config.toml
num_attention_heads = 11
head_dim = 64
vocab_size = 16384
positions = "rope"
qk_norm = true
train_tokens = 1144000000
MLP neurons of a small language model. Each row is named by its layer, matrix (down: output weights) and neuron, and shows model dimensions 96-223. Each number is 200 + 30 x the weight over its row's rms, rounded and kept within 0 to 999.
After each neuron's rows, "raises" lists the tokens whose logits its output raises most directly, leaving later layers aside.

L8.down2796,219,130,220,193,195,224,198,218,186,191,197,217,172,252,305,195,233,155,174,221,168,223,141,204,215,216,120,160,246,194,238,198,227,166,151,154,181,221,208,266,213,169,219,200,227,173,215,196,169,229,244,169,200,229,182,188,219,179,203,178,183,239,231,221,248,142,261,183,146,237,172,232,192,168,200,227,215,221,224,200,197,212,169,167,249,266,173,215,231,232,239,161,191,258,228,217,170,186,153,213,226,162,179,167,216,238,212,168,188,208,230,183,215,164,200,202,203,181,220,231,177,132,260,224,238,199,159,230
raises: "199", "198", "201", "197", "200"

L8.down2031,246,215,180,194,226,178,155,206,162,184,149,223,249,216,174,205,194,187,192,214,181,174,164,193,195,206,206,195,209,200,211,225,202,180,179,196,210,188,210,223,236,244,166,201,234,155,137,171,201,225,220,247,264,168,226,201,200,175,242,192,159,225,199,203,218,203,250,214,192,250,223,192,177,146,218,228,193,240,187,247,227,220,222,224,189,235,182,163,222,160,244,189,134,199,219,264,279,188,166,214,189,161,222,205,197,193,190,187,212,192,163,209,137,215,170,170,174,199,245,209,179,215,182,209,238,180,180,235
raises: "them ", "him ", "themselves ", "itself ", "their "

L8.down784,191,198,146,213,202,256,218,145,153,187,184,196,181,193,179,173,193,205,166,193,178,231,204,242,198,187,140,248,226,214,173,155,179,183,204,212,208,177,138,175,121,175,162,220,203,209,165,180,221,184,194,212,218,178,205,237,227,160,224,229,179,227,141,190,158,187,202,233,226,204,169,218,157,187,191,195,190,217,239,197,188,236,194,222,189,164,248,174,171,209,258,227,193,203,233,175,261,204,195,182,194,137,159,238,145,219,187,224,188,191,221,179,267,180,152,147,171,210,201,234,174,234,235,247,204,240,252,230
raises: "million ", "km ", "cm ", "mm ", "km"

L8.down1792,223,179,199,199,228,218,217,199,161,211,190,232,225,192,207,184,174,198,197,199,177,181,228,188,187,182,238,207,236,151,150,266,209,173,258,226,191,200,189,154,177,187,219,196,167,115,99,180,183,234,209,185,225,229,205,150,218,198,175,156,181,167,188,186,202,165,169,203,187,217,179,144,181,147,200,183,246,160,193,300,182,219,193,176,242,222,202,214,170,177,201,165,177,202,187,209,172,221,197,169,181,176,195,214,182,211,197,222,197,183,173,208,184,239,209,231,218,160,273,208,188,273,195,186,201,193,190,197
raises: "its ", "aid ", "its", "their ", "them "

L8.down1821,209,221,235,272,212,237,250,216,235,197,174,189,221,210,185,198,174,234,192,192,220,182,176,194,218,189,230,257,230,227,238,173,229,217,204,182,204,210,184,156,184,222,240,202,212,207,194,237,207,282,221,216,198,179,199,207,231,245,152,141,143,145,158,229,192,213,222,208,229,197,226,202,183,259,182,212,250,230,211,165,130,184,172,224,214,187,191,211,157,192,211,181,195,224,170,192,200,161,172,163,236,207,182,174,193,212,225,218,213,262,167,200,180,171,189,281,213,248,237,164,212,215,227,178,211,195,217,264
raises: ", ", "s ", ": ", "; ", "ness "

L8.down1840,150,196,244,215,198,172,195,179,174,242,230,198,204,226,211,221,193,216,221,149,246,201,269,258,203,151,188,227,218,193,195,161,178,179,188,218,153,197,166,184,181,177,226,166,217,274,209,164,194,259,174,191,153,180,167,173,175,148,171,204,253,218,229,207,190,189,198,182,213,177,208,236,202,217,171,109,203,211,211,85,206,165,203,152,174,235,217,252,165,208,153,187,171,206,160,188,239,220,178,162,210,196,199,182,213,236,178,171,190,267,232,153,238,133,200,180,225,152,185,207,229,211,199,243,194,184,202,229
raises: "(", "& ", "from ", "and ", "|"

L8.down19,230,243,189,204,207,206,170,195,226,223,227,208,233,215,211,180,166,199,174,230,147,147,189,237,214,178,219,207,215,181,234,174,168,161,159,196,164,162,243,218,192,243,231,207,242,202,190,166,195,183,235,208,174,181,231,232,163,228,156,193,238,186,226,212,184,201,180,218,192,168,192,176,207,211,203,242,214,241,215,213,176,196,232,166,250,181,198,218,202,179,201,218,200,211,139,207,181,255,221,188,152,211,202,175,197,174,255,222,224,170,189,184,277,176,182,215,191,201,231,202,261,254,243,197,240,212,214,237
raises: "\n\n", ", ", "\n", "ts ", "; "

L8.down677,201,179,193,208,203,184,257,199,191,182,186,167,221,216,187,222,164,179,247,212,255,239,247,223,187,206,212,189,183,242,196,246,207,223,222,189,242,238,210,182,203,203,220,139,245,126,234,190,205,174,202,238,189,250,221,237,175,192,276,217,257,175,222,172,209,250,188,212,203,241,185,183,187,157,213,220,178,203,232,193,219,197,161,231,248,228,230,177,227,141,196,157,220,206,213,190,184,221,266,205,225,197,227,218,174,171,200,236,212,197,238,242,186,226,232,205,210,223,239,211,180,202,256,228,171,198,217,220
raises: "the ", "by ", "or ", "to ", "in "

L8.down1112,193,239,232,213,183,139,159,187,223,138,222,240,213,181,228,183,164,176,206,215,212,243,240,153,166,181,169,178,206,201,157,193,156,212,183,194,204,159,178,250,214,157,209,179,199,199,200,234,207,195,179,159,220,200,146,232,210,197,169,202,182,200,180,196,183,222,193,240,204,206,223,216,221,165,221,199,232,210,228,226,227,198,207,254,190,200,186,145,196,158,166,198,215,207,218,204,233,193,168,191,208,228,193,177,205,210,200,191,188,179,254,177,265,204,198,219,212,202,205,194,191,169,180,206,185,179,160,220
raises: "201", "200", "202", "199", "198"

L8.down1679,195,260,192,230,153,208,212,221,223,228,242,181,232,194,179,219,240,193,199,250,137,210,179,200,184,162,194,234,240,205,276,216,181,154,173,207,181,138,232,207,187,232,247,268,251,211,217,144,194,185,131,215,158,126,224,202,217,208,195,203,195,153,141,202,199,186,223,223,250,213,208,198,187,213,207,250,177,163,240,183,160,240,204,222,203,186,210,214,223,186,223,196,238,253,179,239,162,223,180,208,178,232,155,215,167,260,161,271,210,242,181,222,184,140,218,260,216,156,208,203,225,201,233,170,209,254,277,221
raises: ", ", "/", "\n\n", "-", "age "

L8.down2600,164,242,245,190,241,209,233,219,211,210,183,213,138,197,203,174,193,178,219,186,163,231,174,155,221,156,212,177,213,270,106,177,222,257,142,199,235,213,200,222,210,217,212,179,156,185,177,227,227,224,165,208,186,259,205,199,177,205,198,200,213,220,189,144,209,212,192,154,141,212,243,184,227,194,178,235,168,210,187,223,205,157,193,215,254,235,208,233,211,157,140,201,148,194,172,174,228,197,208,194,178,204,184,186,255,188,202,249,204,188,186,202,220,242,236,206,191,172,187,209,166,190,250,182,250,215,222,171
raises: "which ", "and ", "including ", "where ", "however"

L8.down747,195,199,193,211,179,204,165,180,205,166,237,222,199,221,178,210,206,192,194,195,215,226,210,208,237,188,205,219,200,178,204,175,247,202,225,166,202,211,216,222,189,152,169,197,196,231,185,172,218,217,201,142,224,197,182,176,188,195,199,187,208,223,203,217,209,223,246,164,207,237,239,243,202,228,220,212,198,223,187,162,216,197,209,179,213,202,204,213,205,196,189,164,193,202,188,172,187,207,191,212,235,188,195,212,215,195,229,215,195,203,200,134,249,194,213,168,192,206,188,169,192,181,168,192,224,177,216,224
raises: "195", "199", "196", "194", "198"

L8.down1245,195,223,179,234,205,195,211,202,181,213,203,186,200,173,186,188,199,226,205,194,229,189,174,207,216,196,177,212,189,214,195,216,193,170,211,208,222,194,209,216,214,184,212,188,187,200,173,182,182,225,185,194,202,213,204,208,226,205,201,167,211,195,163,178,213,223,199,186,243,197,211,243,211,209,182,165,192,180,188,197,179,161,229,202,210,203,187,209,213,196,198,192,206,187,178,204,205,182,204,198,174,201,221,193,229,236,191,184,187,216,195,202,239,253,178,177,185,208,220,210,189,202,169,189,219,195,186,213
raises: "There ", "However", "They ", "According ", "It "

L8.down1477,163,222,207,157,242,220,215,227,211,202,207,228,194,177,188,202,205,169,204,174,166,163,144,234,223,208,163,191,182,218,218,207,152,148,271,174,202,190,204,176,230,201,200,173,221,147,184,174,184,220,163,128,214,234,222,188,176,251,168,185,187,156,205,104,190,212,192,189,227,170,226,234,208,176,179,201,143,208,230,179,167,182,233,189,194,228,188,182,157,209,217,218,206,177,190,202,197,210,191,246,143,216,219,198,226,207,211,258,211,227,229,168,242,207,219,222,143,200,200,238,215,218,188,179,266,226,181,173
raises: "However", "When ", "But ", "By ", "Despite "

L8.down2741,181,223,174,184,178,165,220,214,196,200,230,222,174,202,182,191,182,199,199,223,226,213,159,212,202,196,207,198,181,192,184,212,199,181,182,194,210,228,183,192,198,235,206,189,196,184,212,222,212,204,181,197,216,218,199,163,161,231,156,162,220,224,184,168,216,244,205,232,199,143,164,218,216,190,271,224,162,168,215,175,228,233,236,195,161,224,234,214,176,167,201,204,196,177,182,161,181,194,177,202,203,192,237,216,215,190,155,193,201,178,206,240,211,241,251,176,216,199,193,181,210,184,202,232,193,174,189,195
raises: "| ", "and ", "==", "or ", "==="

L8.down1162,189,209,247,190,139,197,220,222,185,222,233,204,174,207,142,268,191,153,249,179,200,272,197,197,242,123,191,168,182,190,199,187,184,263,203,145,163,196,187,206,196,152,217,142,143,204,187,186,199,214,173,137,212,196,238,195,205,204,174,167,193,158,198,218,221,235,192,127,194,205,221,225,240,231,215,162,229,176,210,149,182,234,209,237,244,214,183,176,175,224,164,251,204,213,181,160,210,201,210,217,162,233,250,260,222,228,260,221,220,224,259,219,152,207,230,212,209,232,175,206,176,241,204,132,181,171,175,142
raises: "which ", "who ", "and ", "whose ", "J"

L8.down995,208,183,221,144,193,224,187,170,201,164,212,217,256,209,196,152,246,163,149,187,216,208,219,169,206,209,214,204,219,217,203,239,211,209,236,139,177,214,194,175,221,179,174,192,201,232,200,250,225,205,183,210,239,199,247,233,247,228,168,188,178,220,194,220,166,201,201,209,177,196,249,174,170,169,200,233,270,153,255,232,230,195,166,230,237,203,237,202,180,173,210,140,233,238,212,180,224,240,162,209,213,207,227,258,244,169,236,208,223,177,222,238,226,181,187,172,230,171,187,197,195,180,218,237,244,144,180,200
raises: "201", "202", "200", "199", "198"

L8.down807,217,230,186,211,206,212,187,187,150,182,255,207,187,186,210,180,185,158,206,129,161,220,205,220,205,204,182,198,188,162,282,172,209,267,112,193,148,223,158,205,184,185,224,213,193,195,165,174,226,168,217,212,175,180,189,233,195,213,238,214,189,162,182,204,205,195,207,244,153,150,221,180,211,208,218,192,209,210,246,207,175,224,180,214,203,191,245,200,147,226,166,206,153,227,187,189,200,231,199,205,217,191,248,212,166,186,201,138,261,163,216,183,201,178,275,209,180,187,193,162,197,191,230,195,220,181,197,232
raises: "whom ", "whose ", "which ", "ap ", "who "

L8.down1969,163,195,177,225,223,150,198,140,227,208,187,207,211,160,255,216,193,207,216,172,224,173,247,241,175,223,186,201,178,191,171,191,203,182,196,212,216,226,210,232,186,182,222,188,230,237,191,177,202,226,155,210,166,178,210,197,208,231,182,136,199,186,199,203,191,196,274,169,195,213,199,194,220,224,245,157,178,195,144,184,175,203,163,197,172,179,196,255,210,195,173,177,200,206,187,155,134,219,182,209,236,236,160,237,240,235,172,274,205,258,177,124,214,147,172,143,180,256,232,192,170,170,178,187,210,170,177,213
raises: "and ", "& ", "to ", "– ", "through "

L8.down2591,218,197,194,201,191,178,192,148,205,187,224,178,193,222,180,201,163,200,199,225,229,216,216,188,173,171,187,196,185,210,176,222,192,202,240,244,207,190,230,201,190,189,244,190,218,190,205,221,184,204,177,148,179,187,198,184,202,203,196,199,246,205,181,188,190,197,209,153,196,178,176,216,170,181,214,172,191,160,205,199,213,189,215,205,180,163,208,212,215,201,180,183,217,210,174,194,194,226,199,212,201,196,199,214,190,191,213,205,209,193,228,207,229,247,221,173,199,218,209,200,216,185,218,204,190,190,212,206
raises: "and ", "or ", "in ", "to ", "| "

L8.down160,207,188,173,203,236,176,183,221,112,207,163,196,271,172,193,217,149,210,172,219,189,165,165,245,217,173,184,206,200,202,251,202,241,163,255,152,199,250,147,210,181,260,168,189,198,177,183,202,167,205,231,256,231,164,200,207,172,213,177,181,195,237,169,223,171,196,173,223,217,193,223,240,189,232,163,239,184,231,190,230,248,246,255,217,209,211,228,186,185,212,235,232,191,246,197,199,210,215,134,176,199,167,180,204,205,151,204,237,208,198,187,192,145,204,177,142,192,181,207,240,210,188,178,217,261,206,231,229
raises: "them ", "them", "him ", "him", "these "